Part of a small language model's weights.
Architecture: RMSNorm before each block, rotary positions, untied embeddings.
MLP neurons of a small language model. Each row is named by its layer, matrix (up: input weights) and neuron, and shows model dimensions 80-207. Each number is 500 + 40 x the weight over its row's rms, rounded and kept within 0 to 999. Numbers have three digits each.
After each neuron's rows, "fires on" lists the tokens most often at its 100 highest values on Wikipedia text that the model never trained on. A number after a token or word is its count.

L3.up986:479468538456569534432499446523519469557500514483514550531523498460473493475441515555563456553535511511499482450491541578487441477563459525480497497511464466447486539493456486519539536448585455536525439565517458532476576525477499487512553468512500542495473495565508543570536500513464522500516511451428511453572484499492507466584446491439545470465494546540434518506450557490553492468484
fires on: "av" 26, "l" 11, " con" 11, "ou" 6, "ut" 5

L3.up579:501486556475508518428572401559529521455410569471515512554466442472451488527474500490505473553470524458472532487469465528467516537529483562465475488553474547441489447501477521443509486511499510531482511447516546545557473463497497487527538562546494525540536507512490451485485545519459541547524563492503531460468514503527415500393478505463516468520492529490482529465554499441465481522511
fires on: "th" 26, "d" 21, "b" 14, "el" 10, "h" 5, "t" 4

L3.up166:516483470513518553629461498499553425541525514504543464424543577557489500476550485484509502552514460524525549481450527500504444514544453506488507415556524454480506496565487493489500443452501462502429456445500505516506479485444463503484450584448570528459495520562480493519458469450581493520550421477532507454438575448553455453472538552494570558553497543519544448474425465503511499574505
fires on: "al" 24, "ap" 9, "ory" 7, "ot" 6, "and" 6

L3.up90:533479422541506512528523497518540516500432493455503555550516479442547527449447520469502431501502550550521506497550524456520471430501565453492526445558542479526576473475522591492473546413467440513477621507526426452512470499559484505440518529530483542560441551459475483491550527506513493481445483486438526490498549505536456546484514461541522482484473483503505499516517501547441461561463
fires on: "en" 16, "o" 16, "and" 12, "os" 12, "al" 11, "v" 7

L3.up645:468436547584454567541543486502408443437506454509442433505526491422449518533569524565547548521503537451513513500531589450460536581444550562479498561500461476443525477430436495512486460473473441493506529476534436520508509444444513547524505507432432470466458477444502450542441527538571557510580483584444469536545507498486511527525474420484464491475481527496536504489535464438487486428525
fires on: "t" 18, "it" 13, "le" 9, "p" 7, "ens" 6, "r" 5

L3.up344:495500568492534443484517551486486514515569525562497522496534554553526490479486587538481498518464436477572475524516486497521542508477485452487472465492478500509534555532471487440561529494476491547470513518558521537504493534583476533437531472547422506521452545479459554496499491499509419428579494556473559489455461487513481471511433516471511553519597515535427473487535534516484529500480
fires on: "ter" 19, "n" 12, "f" 10, "ing" 9, "l" 7, "t" 7

L3.up884:481489428558528488457472498541538517450561542520527481453522525468540573502520542473524455560435510563477530472416415495469437465540497556595499507421493436521530434436498487512427526500501556509493551535453582502570479449479431491521482512465538534487501422543537450538485448521484509501582395515519545479531466472527467501498532503450482460497481455443434531517538478489560522530504
fires on: "\n\n" 28, "el" 10, " " 9, "e" 8, " (" 7, "\n" 6

L3.up730:487460536481520524481539497462543530538448504512438490589426489521492565528430539506493478560485435531423483542501549494414512504470468499507495497527505523494523459509493457467486576523573516495436496552464509512517457531432395530492522441532425444486574484476454534425445573431536531496549471489510479434561537470596513445519501467533512556453489455502475465539493458473514568577579
fires on: "p" 43, "et" 27, "T" 10, " sp" 9

L3.up308:460487527519457468450482448502516569478358504499482433476514453541533513569480512442448547506501532488465521496479462455546506508478488463458478533573487467469426484532513524512436520478462547478467544548470461490518465505507483566545475527498419523526440544508481539455539518478513549504431440431490476568523468468501575578577542490563485468469405399490444519472553539542487508509448
fires on: "ly" 12, "ver" 12, "ed" 10, " to" 9, "en" 9, "as" 8

L3.up362:457506446505574521513498432495531481451520497563521462467504504477475506514428509505579481545455559539495555552437558531455430557481518570467404446536467533553447473556547546474492477457504581553599544453533529481493481480560503545552555483545478434532553508477517475556542486514486460441539577510557534487463493555563435512586472486562417513546467514515530473474505412553540531468516
fires on: "ess" 29, "ent" 23, "g" 10, "l" 7, "c" 7, "ist" 7

L3.up881:484478477465480530561488522433455504511445524541458468503533501557493520457562543434523509547534482478451488490533500522479496541500560503552503433531450492530498493537531550502557482449521454424570573540507412429524469475488496477521470480491494490406499483446560414550566431539504565510507505447483444548542462532473562540518487556554590586543496502557498390492466481524483461400525
fires on: "s" 26, "it" 21, "os" 11, "ro" 9, ")" 8, "es" 5

L3.up930:540475476538468513490432525457479466468543454525531418538570555528453477502585513459531535458454506553530455467499573486498482493540460421585475506555477547461468484512469410444483506460495473482505532507602520506472551472482409521501424563467461503487505506496439515558522549502513533532495444537513515489450485489513480530549524440499511489522461538508467533540432538551482545455489
fires on: "k" 20, "am" 13, "ent" 12, "ly" 9, "ell" 9

L3.up336:459474470495508515544474481548506509457440475500498479576556519581524474452490520430464510481514563435580560444512464483518462482521460541443530479546466523550441530511407506438449504449504437479493456503526460556517461506434433516533447551460516581552514501466500527562441504487392497480520529409474525537575512451551452439491456495519533494541477488543553526492548439532465571594476
fires on: "ub" 33, "and" 19, "c" 12, "k" 10, "am" 5, "al" 4

L3.up976:496497543422505427480438551509531546539551465532601463560417477507476452491512475457504541537404530493584452495497460527503480493552519520501525553562520474551458416485435497479523509482514565539483543499531487425451508451484565514468551483545515559551463518563475451506483486442503474460546460498545526470452513503634469489536553456466487472507508466466479488533491492529531500474529
fires on: " is" 18, "ate" 13, "th" 11, "c" 7, "is" 5

L3.up944:516441522524500514544504431576505530532422473507470480419516547496533488475488526544543526510467465453539538434536539498538438468533558556474490532483518459525486509459453491489485535502520531539565567500487501582495487520558478549510531546373545482544501464561528507466480525482452422508498513538496476453528530552469419453516536541488540487483498508550533561565591555479577543482479
fires on: "in" 31, "g" 25, "\n\n" 15, "ar" 7, "iv" 5

L3.up585:481523530499565525410452532505438511425553488513594442519491503528522457505565415443538519446577517459458527451525574519571498545522594543518556494524518499446492512494491472469520479503530408484560492492535471442496573524569488486506533577481524467479534533443497448530564445516478523550527424488544439600520504532551477465529553505514558555475511528566450438517512470498543465493488
fires on: "ing" 33, "e" 14, "ate" 10, "s" 9, "her" 8, "es" 6

L3.up723:447514362492530512499508527506489455510548434551473463450450470525589407495516499463499474466456494488584553502462495450500511512540476497446497500489460526504543491431578451539420531475441490537469465472512539497505525472578549477516465472509470502495501492462556458498499447509537511572535536461455510540523542492537496547464511540489471499478503542461494502400518572473509494481427
fires on: "d" 39, "qu" 21, "w" 10, "ab" 8, "at" 8

L3.up128:531443557524411503515479547596494464444475480529466504505472538529518577530583495525502466580485574428461512543491504535524486435479549562518443468482502507464474632556461542573463531491489426502457497502442484450535479494459489529529503574556516581499502490416547492497436505500484493539491505591490508481544506532526500506474492485508523534453519517528521456456484471528505517526479
fires on: "ing" 21, "d" 9, "ed" 8, "er" 7, "an" 7

L3.up299:493456512554546521430480444500501418489445522531519448503558515462569516488501523523542475485515459473575480503474488507490465463413417483465498500420515451535492548444480515434498531512475414535505520517555524487452554491489398444559453435457476451516530473482506483548453480516459504467526477505482528443526451452536468484520538450516410474499452475490533537419502446501484459469506
fires on: "ay" 26, "ow" 18, "ic" 11, "est" 8, "id" 8, "is" 8

L3.up303:448521468473527456489505528514421549503480427442521509571459439498476535513515466508529471546415494551532571493473507529422550457481503492552522475576518487471494514478478555512550553534542528505509557566494490596504521564425475525498549487473494431530488500560527548530471520559504441534508470492527522475503483515536577430480526481409524505516487501512469478546554517463569543538493
fires on: "ec" 29, "ost" 16, " of" 12, "ic" 12, "st" 11, "c" 10

L3.up943:511474524432449421487457552524471507520531464503552530537507493510522553500449436492513561488440484457564564481544501508503510508516515487446581511452510526519507477514448519510498525574527457525586549489543505464525489546547530536526493474547477503539511468485572401496499433423478498503448522548501538547519544569532487458476528482549484525438451558521494497409522446451542459436481
fires on: "en" 19, "–" 14, "an" 12, "ts" 10, "ter" 9, "s" 8

L3.up952:524525448469503614516460495547524508520499506460522515456493497478439471439450484471490540540477549509510587431441611528490463458520493595522470504551466495457450556484453468454457541430521446446509539530474507532540602501524527614576511537480451488474554514519480461491458557524542462446444528483446462492494541603542608501534473428475512510490497482576452438476479518541478531451558
fires on: "ol" 37, "c" 16, "av" 8, "og" 6, "l" 6, ":" 4

L3.up414:478538444505529423471457569464421439570496478503505494512470505468512535440462451443477506423464455545509515462384561533497477462525448535569506479573534457528464531576533505435561494509523518542492512491524501534447535418515466526492462487387439491558513524434492511582434510526452495499519422491542496501542521460491514541440511472504528397453558456458411486550461467493463530448440
fires on: "k" 45, "t" 11, "ell" 11, "l" 7, "ic" 5, "c" 4

L3.up879:460587512473449472479532461534497498499511516538455524525525557524628516528456553547516504481486475472535554459488502518462455465489433523530495527470491411562500498486453541507504514583460480486535518529422528481520548467475521513440535457489516503502570506456503515502482467511472440513539547487561498533510493493477529472514503455582526490544505508476438587467479507534599491485503
fires on: "id" 39, "ed" 13, "e" 10, "im" 7, "ing" 7

L3.up416:431492468509482529490482478493520504469496475534420501519468558529448482524559480498539457550462484549464468443510514442445498504520479505521470501505452451493529499480473452483446514529408501462415555494458461476504459532489460462426477527510530476561447469534495523487569443467521538504499567476452504543431515503581520448506510487597477464530564498529462561533552477559465432595532
fires on: "m" 39, "ol" 20, "or" 7, "w" 7, "ul" 7, "im" 6

L3.up108:453497535549440520522484494446537499489539547490589504526507440530508501480484442463466516470454469511516599487461578440541495544528477519460491541518490476547458548477442483475488460417461464479524475463436478468424431416557519466514515466498475496449541510533482522444506570479489494464561449522513506433460494512487525504505442468504516440482591556503544469481458502464491580503437
fires on: "er" 23, "ant" 16, "ity" 12, "or" 9, "t" 6, "le" 5

L3.up699:481445543478486467532496582505484441473462509484528496486491527513508494551507459472538502459506514426521524522480482557523544481627496529553486586533546519485472481477593527524510513549496474475498460489616535504522505489505532514570465434475468515490533510549441508487524428546437528572461549406416467492508419571519514532449506503578453489560529533486528568476490528489522517449518
fires on: "e" 14, "ory" 10, "ear" 8, "it" 7, "ies" 7, "ter" 7

L3.up549:513524462581507419494465512532474477494460479459472606468566538573497468522513500481511469513457447494487542453468459508445551488474449515503521509486502502512454520484501541497523493495468473496425569513445434519607412513561495519491542426495512528468522480551471560500522483461531480474511516514492451498504420538495594477574508433531460571583531444568471538493534542514523519520545
fires on: "ul" 40, ".\n\n" 14, "ol" 9, "her" 6

L3.up599:553531529483520482470486478516492530511523438488428479536545547479438473515579417470509421503450570456491631518496479422496547541469487495561497481500548498507443557469480507467481468522541478462524535458524503523533454465465476496495572448573542457518499486576506430471510550527504506561477481489471560584534574540530435472533457558411524506475492549449477471547529508549550480440456
fires on: "or" 34, "v" 29, "an" 13, "av" 11, "ab" 10

L3.up808:517478605505484464572516464581480494488453537564461578504549512501405440547500495468483457420565469440576495469478580491525504534517485499474450545470477471509481525539516537492448455487507514545483439478499480550535572527563446505549462468513466449538461511476572509512580548520549503549584607540566509498503518551539478520500493524547457578472580456517489491462523512545493506496460
fires on: "h" 44, "w" 8, "l" 7, "p" 6, "n" 6

L3.up465:517530518486530495436568545456528443481504495520481461554501491534437517489548543485539537510510455498513507558507531473498541460538442534487481519458431489526508509491443537497501434454505468515508481482500532498467373463459521490539517443426553525522381497383548461500445520499497392518577469485430477476539513501495514556471575483502550551449542529540448482578539572546469504507464
fires on: "it" 24, "t" 15, "k" 10, "at" 9, "d" 9

L3.up309:547489535532591543494440537478509496551451532494533483481546519477496535474438484496586525466520463539535481494485495510462533563488463455490483467442446475417583454540490477536432572509543527462408569480527493508475557515518496480539462508536537590461520476541435461496545510510540514431533446534406529502514473441553426502477520497491449406552522487561467469474471522544572528501495
fires on: "al" 79, "a" 7, "ial" 4

L3.up1000:468495478477528548471452472552558531444526487467500481478457493532509539491511466462430549509565489462531480515477491529534555504459469568555523464457484434481481473545543412432452516512520529513518507531590541528571486411483542541430443457499460557508590497498515494528499451439492430556489473443548533449572481528472520545512565499486456528503442483497471537582510460499474481497433
fires on: "id" 24, "iz" 11, "ud" 8, "il" 7, "ic" 7, "r" 6

L3.up938:495522471460434379483445469461515427399445501539456456427507497588504484513527474487518555527518547486562457563492462427421461527531475538543500517530450502473458492448530517499481510489522573504610509451544487489547439478525506513419560563554475463520520477487476428524533480572418537460516506495423479527496461507472504520523559410443490465526519571488498526519463515462493493484496
fires on: "=" 19, "it" 16, "'" 14, "f" 10

L3.up61:556467492463463537507479492537458473540497488497432557496462590431521457469545531499512458562510495475541501430465514550519569396520516523521471520480463551444484497425477500486489486465480510476558515455502547477501513459504499483563494513468542479486455466440426467493527542510508478528554510508526565537447459565569443531555499441471527513522511481455469548600542533526423493473504
fires on: "in" 35, "el" 16, "e" 9, "en" 8, "g" 7

L3.up503:463491458561476458473472388490536438470513464464438495511534514468503527491495496483526492538532552517505536514519596472493512455556538472503523518556493419463504534452471536517502557450527515451485537508465534435494494487499555570455504545533546514419516515477454476491571468551471549522492513401463449480499414559516522496527455497496477510544506517492537555465532545453450540533553
fires on: "===" 58, "im" 29, "it" 10

L3.up742:459521454542465473523455461509403489529510565563508475496484506455468525466493551592556522528529536468526446568580505566525445511491556488550582504484469452540560468593449506538498544531472442437549470470481528493467472456431541525465573554461497558479498473484490559496541482534536530545595584481525493539554466480453444469481518458503447565553461530517515510509457513511432523578529
fires on: "it" 34, "il" 14, "im" 9, "em" 5, "ct" 4, "ed" 4

L3.up99:515575495514510467502471469474473511486485592482507531459497524513454380530440539568504543464511533536501496485548498449502492532518528456423497571455515496509479477482533497483483525597496455511457484521474473506606503551520543533486525486495543506433515479521567432452537486484486505408415473586517439488451504424459494441469444553450542515506458398455583591490487524460462426424491
fires on: "ic" 25, "og" 18, "in" 17, "ric" 11, "n" 7, "ch" 6

L3.up508:449531471479553516489497521507524535500478452462541505605460504488550500489490538493412503477422456484550552534578521449507455464405520513529501504469502468491523502545506458542489565506506535524501540453536424466482500443527453495532479493543481507551453479444524495485490450445513583566527407557568513464493525461451500526527517477492539509543532558503518445513529495556412556493468
fires on: "all" 18, "u" 16, "w" 12, "d" 12, "m" 10, "ed" 7

L3.up244:420526412515437437541598566550489480529478486462464463444471418496497484482499506534493550472429464458469512443521456483497495428504522467510495390561491524451420415503478581521479485519514553536521541526475447538504478529506534532503550515506464531438488435426504471572489457507429493470430476505528452541553445547482441414457513536542477506543524488493510435463552501469542447478400
fires on: "s" 24, "y" 20, "en" 15, "ound" 8, "ers" 5, "ly" 4

L3.up921:538558581454535525492474386514468511488474490453501511537483429489502539489506428498464469524479468512492475477518580481489551474483520545427520568475558545496489541534513486496556550525554511490551440476595499573451500510515484537459603505472508495489485462506519501505524426539512476448552499473472578474482400433492528458487473485502500531552581535485462485506521519508462468472504
fires on: "c" 47, "uc" 14, "as" 10, "f" 4

L3.up387:511517491541492502496478489471572543439501541538534518503551456512549531444537411491516481489585566477481446534458459586377505498506580444517475503501458502565466513441558486485478513466538578447539498493547533445549521485488599483521525511484496490412492413527483452436507524503533526485529553500534388466541521485555521556542461528487466581519604524537524528504497502517510510519449
fires on: "===" 29, "ac" 17, ")" 11, "it" 8, "==" 6, "ant" 5

L3.up327:492503568498504469428505516547510508481449432498479616490483488537449548507520499570467496459492480521467583540529468533463510542443488560545562508463551531488571543478447596548542502445503479455510490524513493462491416503552535464501514430482601568435521509447512511543509504378432498454578519533514522413445512543571563507458510533486525515525522492500487404492496510494551509559471
fires on: " le" 76, "ar" 11, "ian" 4

L3.up839:573487611521486444492462446482441438469540563487476452477533480541498464495504463486558512553558522483517524489499500462469466479492498544495496527596518498472465529481527530489436484421491536460524519449546479569502490451470492552477529579526474451492453511511470503501429521485567525465493451495599484462447536469490531505501574513535500592602520438501446501467543416531455522501478
fires on: ":" 22, "ed" 14, " was" 11, "ver" 9, "s" 7, "x" 5

L3.up676:498478483495527509498479520491488520497501542535492539527554486532493542467561504439509464464577488444437543498438527513521513514523538559490498472427486537471445551449448593553529592514538550497495468519510485415538552503446464592514525491579443530513520515459425499467471505542514535518536530488519565580548517477495595546441543493490575464448426465551485487457467482451482473405419
fires on: "ing" 23, "an" 18, "en" 13, "ue" 11, "le" 9, "es" 7

L3.up311:505497513513511539467477420539540482447516536530487489487504468525568568564475492489506492499422486529464504491471486535506516483463450582511453579507545488553375493447517555503528461462477466411551474430530516477501537494499518524494477442544469518455493472521463487573481506579510408474433481503447478501509466499544521469502512470466418453467478516475524478557571420472473523576530
fires on: "ro" 24, "av" 13, "s" 10, "iv" 8, "et" 8

L3.up987:467482543514498463473538537566475483533508477529530500513472542478477538422463510474455474487532445441483506518473492494485500480489497560552468559423515451550537506527489479440489508475404583513524464505514479491527429502559506531454495571492430474486484496483479462483619512503509410487458566488455546518498532543535496435502518509607487519477505432466539497503528504524526537493518
fires on: " |" 57, ";" 18, "or" 7

L3.up2:501537553480462441504534504505548601501525428528462569513557483510432513436463501460534502475533466530481615500495523463478491552481445498519505596463567429494451535567489535438535461539532432478449511526535443455476495539493443555565503461513581530473544494499438470531535548436467495547433511534487489468541474514534554516533540519449489458552420491495531496497523516513507575496492
fires on: "ic" 37, "m" 12, "l" 11, "qu" 5, "ar" 5, "e" 5

L3.up276:499538500495575487474550492529545445561513507478467471472456475465514513579463513594499517464493511462538481472545472517500491477494552503539498515521526467552511483540424559516544506550547509515448528547508435532398458571431511519517468450528562468519529552557455499486528578469501452497495554485538477454516502492534511586550521470449482539540511533504443529540514523502591535526493
fires on: "c" 26, "st" 17, "s" 9, "end" 8, "ation" 7, "ver" 6

L3.up584:449518504496536454507468520484407461581507481460448482501471493500519481459536472460594499513518598489470414550513456476529525514423532528480492448552568533516540482568494429528489462481514505508504524522521464467518439515494444557515493493498500570457484507543524479449485512455497465480497477468503463457477427546522581472479464466481468530446462449490494457528499564426483532477464
fires on: "est" 28, "ect" 18, "ord" 13, "ack" 8, "nd" 6, "ut" 5

L3.up748:480523596594505546429443508514524455553446489521466578447493511485501525498542518489497492532459559484482471426497551462418530530489455505548573500485535389517478495489502513511476505459488455468485517543463493557442587493518493515497495532595440495528468497518512507554489471536463521438493455471416495501438453557465514449525538458477528462521442506414506526498517504411545536565499
fires on: "is" 31, "a" 15, "id" 12, "e" 11, "est" 6, " is" 6

L3.up188:484430567565497517522494525531551513480426456516494477445475484448502456521568465469408486474502529602598462502451472514512453493465507448449479516478513444424514480490561548501403509478504518547443456517538450488498517473549505568498475477442611543518520557509433523521557525466512572458426482480552487575521492517457527503456485513525511446521488446463570537525448547485498519577445
fires on: ":" 22, "===" 14, "ion" 12, "y" 11, "\"" 9, "j" 6

L3.up866:431524483440541535512548550450511502506579478559547511490486475514456562547531458558503500513494467502537483548524490558507529563410437498520490477517520507519471489495426492517561553547542515554518432490515548471547489447464508528553435462564427539494494507407477505517530478478601473493529500579540512498482452502519500451486558529482499450477547537547474442398512434497543556537517
fires on: "w" 39, "f" 15, "ing" 10, "ic" 8, "20" 5, "ac" 4

L3.up911:519478521462540507414447517478481529472481520534516427539476480456505526478458498521479545507451461552497478530493482471486557522494472488538457513532430437502560491504554490470494526479547491509492564519501469506489490531505423546495496516557431516497418512489466540447540527532483543586607508497558570509503490436517486446485505491506520511487476532567500479465539621467414522532560
fires on: "irst" 22, "d" 12, "os" 11, "st" 6, "th" 6, "m" 5

L3.up490:516430492517535456461559412441472497540498516477471473460472571485494516500462503484507472517509494503357537490542488405519437475538507455496547428489512504516475499458528511508517542500523479499407509517533437482515508452505444521532472464499503533475534514492478544452481566446405441496445463492526513476456542516483516504501543582454518530523455487493538445499549491443551444530513
fires on: "et" 21, "n" 11, "ure" 9, "or" 8, "y" 7, "=" 6

L3.up551:435525516494513501481427562489558533523525474462554475469465516457461418486404514505452466478478511516499516491477469525555459490488551556500483453515513466541520520540499456439478511573503497464515499523545511439485523405546489536540433504519476514499480515548528469490587431501575498568499488436467516557473495487545577470454488503522506470504480476470569542506523439457496438533507
fires on: "ion" 25, "ing" 14, "y" 13, "ow" 5, "V" 4

L3.up331:506551484490508482572458441560462496520564527516466507612506509437493499479461552440527489406467573503463459454558482438552524470500509468442487571486512483473431475418523496574526491497449493505493479528570482533503470523467525443476481536554544545531554493496464553538559451506489533478502521465416496473561460431550463512528491488495492518487507441442487438497456417517508457420493
fires on: "ir" 38, "e" 13, "ent" 9, "ast" 6, "ig" 6, "est" 4

L3.up721:482460510510539584446471475532519540484549477544461504537547493484495497425465473493435478522521527478463497511485486420502515499462485569554497501455557555473499497544536437391433501538447476403475430487475519496551478482474541478468507518499525491535481497513482563496483540585480470540504531533542497448574520421519419571444546527508496480525469443434463477511465459579492504473553
fires on: "ed" 16, "ot" 11, "an" 9, "id" 7, "il" 7

L3.up894:495550512493517447538464485523489489478471413458509545465523483503548553574484524473530472532527491498497572486533515411427513501544524506531491471489482518524488498579471513480481468536437488504523498510497550466508512470468504538587540582492479460484463482471558513525406499555477515548544499519503555582479556493482461553465513457522514513471523419483503503512508535458519486469424
fires on: "ing" 22, "e" 14, "ed" 13, "h" 13, "ue" 5, "n" 5

L3.up288:549431556584525603491408445503511533559565432524593530594530524505568466507534477414506503458534534469509534476533578523501530557461534471521503536460558490472484461487473490504514522444445538427504523447473529481498467491495432471553465487551507476504466442475471430521511457466534471459536512550505460479445542493510487511520528479538508535557531537529533445424508512438515577476511
fires on: " D" 17, " A" 14, " N" 12, " I" 8, " T" 8, " In" 6

L3.up740:508531450511490492548488489504539488486552489537490507498496541583528503511575509496532538483515398546517482445513552485505559578477444390502446452510518504467497469511514477510554471416567516492533438472538454545601451533458479457525551508465515483487468515505479505519499532512529461497548550473510514504546533464450557501504561460442479486494506571480449453520464484546514528451496
fires on: "t" 19, " \"" 16, " of" 11, "ch" 10, "h" 10, "ish" 6

L3.up796:502504459528443478504551472452459457505470411529475500549477568543473567550520548539528458486462563483528592471477485590452522528469464501529502515540505537519414548454527514526508470516494466490572425471502487553487486510454477537494481527545523436494444509413527411548555527484504493477505500581484513465460454531534492543525485492496494447520510512487577514479527466559497444544483
fires on: "oc" 22, "ent" 17, "ac" 13, "ist" 8, "c" 6

L3.up493:441452503432529438517461491533476530521552483512543467448462524452509491444584486446534500473501440480563529475441521519527477466467500513478431520527493544443505514486526491536440470493454485524446600431484486578504504497462423568449411486485502516539488501441488539497491501517531464491539563503475564469534448513511502477535452508455518532524516440558542475444497497502563505560463
fires on: "c" 33, "qu" 22, "ip" 18, "on" 6, "ion" 6, "am" 5

L3.up668:490449479438513486531432517547528488504490520497599504485429492459571485536446493451470534481469501456495515457356550597505541529512543493471530498427539435541552461535514468505496461508485506545475476476497508449524435432484487487523505509492542514525534498492513487536487577475514465433455519473510513479574582512531504491558490481413443534467477562613500514482475521420529535511490
fires on: " com" 16, "0" 12, "or" 9, "c" 9, "le" 8, "is" 8

L3.up517:489547527487595477508473500500479523542478486488427436474551545530447453563535455469553525597509438397500492463546519492484521509548543450465504490520505485460430470505483545479593478523480501533496506507510464561507481424581480475478504463400498463437477487524546440488478445478466516484492496474537479447449551426525527466504527555472390527533509462472523494459563520506395499438549
fires on: " as" 27, "ag" 25, "v" 10, " with" 5

L3.up238:530480464527545524444538512558522490534512527499504523478495470539536486470538448501475501564529502532469455556531489428507477538522504501413465477553492450475519510485514553467477468546493490488501509516519483504551439561428401514468532528497405466505534421435550531520539540437435483529496497476538457521466485452513465448529478409478449487558477469476468501481451462468517515603496
fires on: "p" 32, " sp" 27, "b" 7, "\n\n" 5

L3.up294:499466513508466539484489418453462520527514469447490554555470509468512508490543492519489529482528506548551545525537482480476523533476508532522477542500532554442544506497505492443528466520533502477438506479524533455491528503506522539498392468579489455529501499463459480559509512451583518427559519513556514462477487479556454468462563573521512511458520476480543467463460427474557511552445
fires on: "w" 37, "ing" 10, "is" 9, "I" 7, "ub" 7, "ab" 6

L3.up919:476517481541482565560499491531520471464464490493564564501499467530454516507584452499546507577507506382564490502517531507389545555496541538544538503545509500540488497477551477496478471484501436395500512473500477534551493451493496484480544438488517528422476479470470435456568448602494505472488536468535491538461471529513530444514482518591494558428469481498469451453462501477500515432430
fires on: ".\n\n" 50, "w" 32, " W" 6

L3.up616:511569578570565541426536541516469475537543571462457446501484443474505448455443497514552515521409574483470449538521456449459476530457477545545420532458541523487538470488497533481506508536537530548502511500555508501499503465540532462473460493516430551459479439453467450453468546462500433450525446498479435508537514524488443471478456517523519475542464438475509474507618451493543465508482
fires on: "ow" 22, "al" 20, "e" 16

L3.up53:492502606590563559538430452497448404496429509450533505488513502514438445510531388434494467557456474430477445496482473442469522461486428478510391496532494450560470466441471516522468478430447503489466486475460456499507535425588512471541500492457510515503494483507464463511524511578493499440457535493531467466507519492496547517585582548448473490460455481452496474504473486402468538531499
fires on: ".\n\n" 81, "\n\n" 17

L3.up814:478511482531523591476413485446580479495471535541502510450513489453525500558550434479488537455525514561552553460508492485496475594491582473447458496510531477475536476458466460446538519503423517543450543529546542475433495548477478526509555533454460471547486514489418501473562532465542507512503456558517458532499539512483540480533518569446553517457494464486560503447463506496532575404499
fires on: "I" 81, " I" 6, "or" 5

L3.up836:470509494484470455475475463539461461475634549524528491540553529471553443585538486495507574452500455489521460460538464466497537532470553483480549517461474463506575469449533580515532520502428493434504486473531494485512480541486516535477489499472547540509527473458524515503562455426488471541579477502472487576474485463481537520494492453510493503572526492489570549483495587538499518485466
fires on: "w" 31, "r" 27, "k" 7, "ov" 6, "e" 5, "ing" 5

L3.up948:493522572534393519579399423516506445482556519538509469515521478509533551444489483569496507521557491453515575469522536522557608454484547544454586551512528514454542480428478443522467510466538497492587454571517490540502449458469489528559480520535499505481474449511577489512561453504449480490553481553452469524552541513500476542536470529448454498519478477493483541542531455506478523493517
fires on: " Ar" 20, "ur" 12, "r" 11, "ir" 11, "ent" 7, "ers" 7

L3.up691:468487520495471497518504514516496535492518541513483526457475477485528519539536484509532535550416617610496517458484496379509518441487494430494549431487481537505528456486434544476475445506433431455542464525544527496476479517441409483526492514476479578559484501532542564520490496471471545499473480492530483554504523475470546529476520498494527571512538513469447520452521496544531535511512
fires on: "on" 26, "n" 14, "ated" 9, "ed" 8, "ies" 7, "re" 7

L3.up373:490524505503502422452474446451464530536490503541449540482533573498500523516492525495485549459504503447462516496445538481456519520534465475504483525519427474386496535552478499551511510522477447495503457520510448559467529489470455488534507526573496476458482481542452580466489452523530486495460589563522504475500583436474487482503508512488539508558464412471554456493510525518452477493494
fires on: "ou" 16, "ig" 12, "ri" 10, "8" 8, "4" 6, "te" 5

L3.up918:450542495482473491517529460492575521551528509466518470478453451533479448422498443517481448465501485458516578541508494493506526527483495532462483525445542460518465456564540485490422484479488461468501527533548449456538467487462418497527523521467446466489544515515484452437569495528543489439499518496498544479490538564510490483503506489560525464455501505478520456504517538493450481537460
fires on: " |" 74, ";" 23

L3.up65:529473454535505421534512463412535493548528504535483552520566477421541459481480516511528500506465515485558448508582506456548522458455473505443471499416461455483493588452442549510493542420496441554495498447505540521539521493466553558543450531523486453536501472520482503503423504460440488442502538492507450475466430551545483513487454490449578645503486489547447502513556588483411522496545
fires on: "it" 28, "ap" 15, "ip" 13, "ed" 8, "om" 7, "um" 7

L3.up741:477544483511473498486511465487522528553520552517482485541483512457490500455431518497444468517421501487475570462509471465490487488482561497521480530421499502507483509536546442495476541484419510529550475548487516488490428437480426478497423532477483540528447460373484518478551609533480506418475469486531494514529509489554493463489496494535527575529501471488454446527501488473541549535535
fires on: " |" 22, "el" 16, "p" 14, "l" 10, "v" 7, "-" 7

L3.up993:518498487553484573550467518600506490478461491513478500492459458542497474591502526526483507500455491403547509477455507501458477553536457500492489503562502469509546521549583464436540456446519464515504510501463529445486508464556469479460503556508558550462462490440502438536447473512525469507589425499498490663466536499458573498492517478487511488488455550486531538519482474536528486495512
fires on: "ed" 19, "t" 16, "e" 14, "d" 10, "ate" 9, "ated" 8

L3.up834:528509520515471528475483480554504455482509484544488568444481441442434490487482445562460504503444572455549532566507506505565568502592484556511447501482506503507537478478556503494506522483502474561480482510479548542533475507436535482503534567501546495578542514426450371548465520508445458501473505599465602440583521527467473461550441536421445458552512463497472453491481551495473482494478
fires on: "ct" 16, "in" 14, "ep" 12, "ent" 9, "ab" 7, "an" 7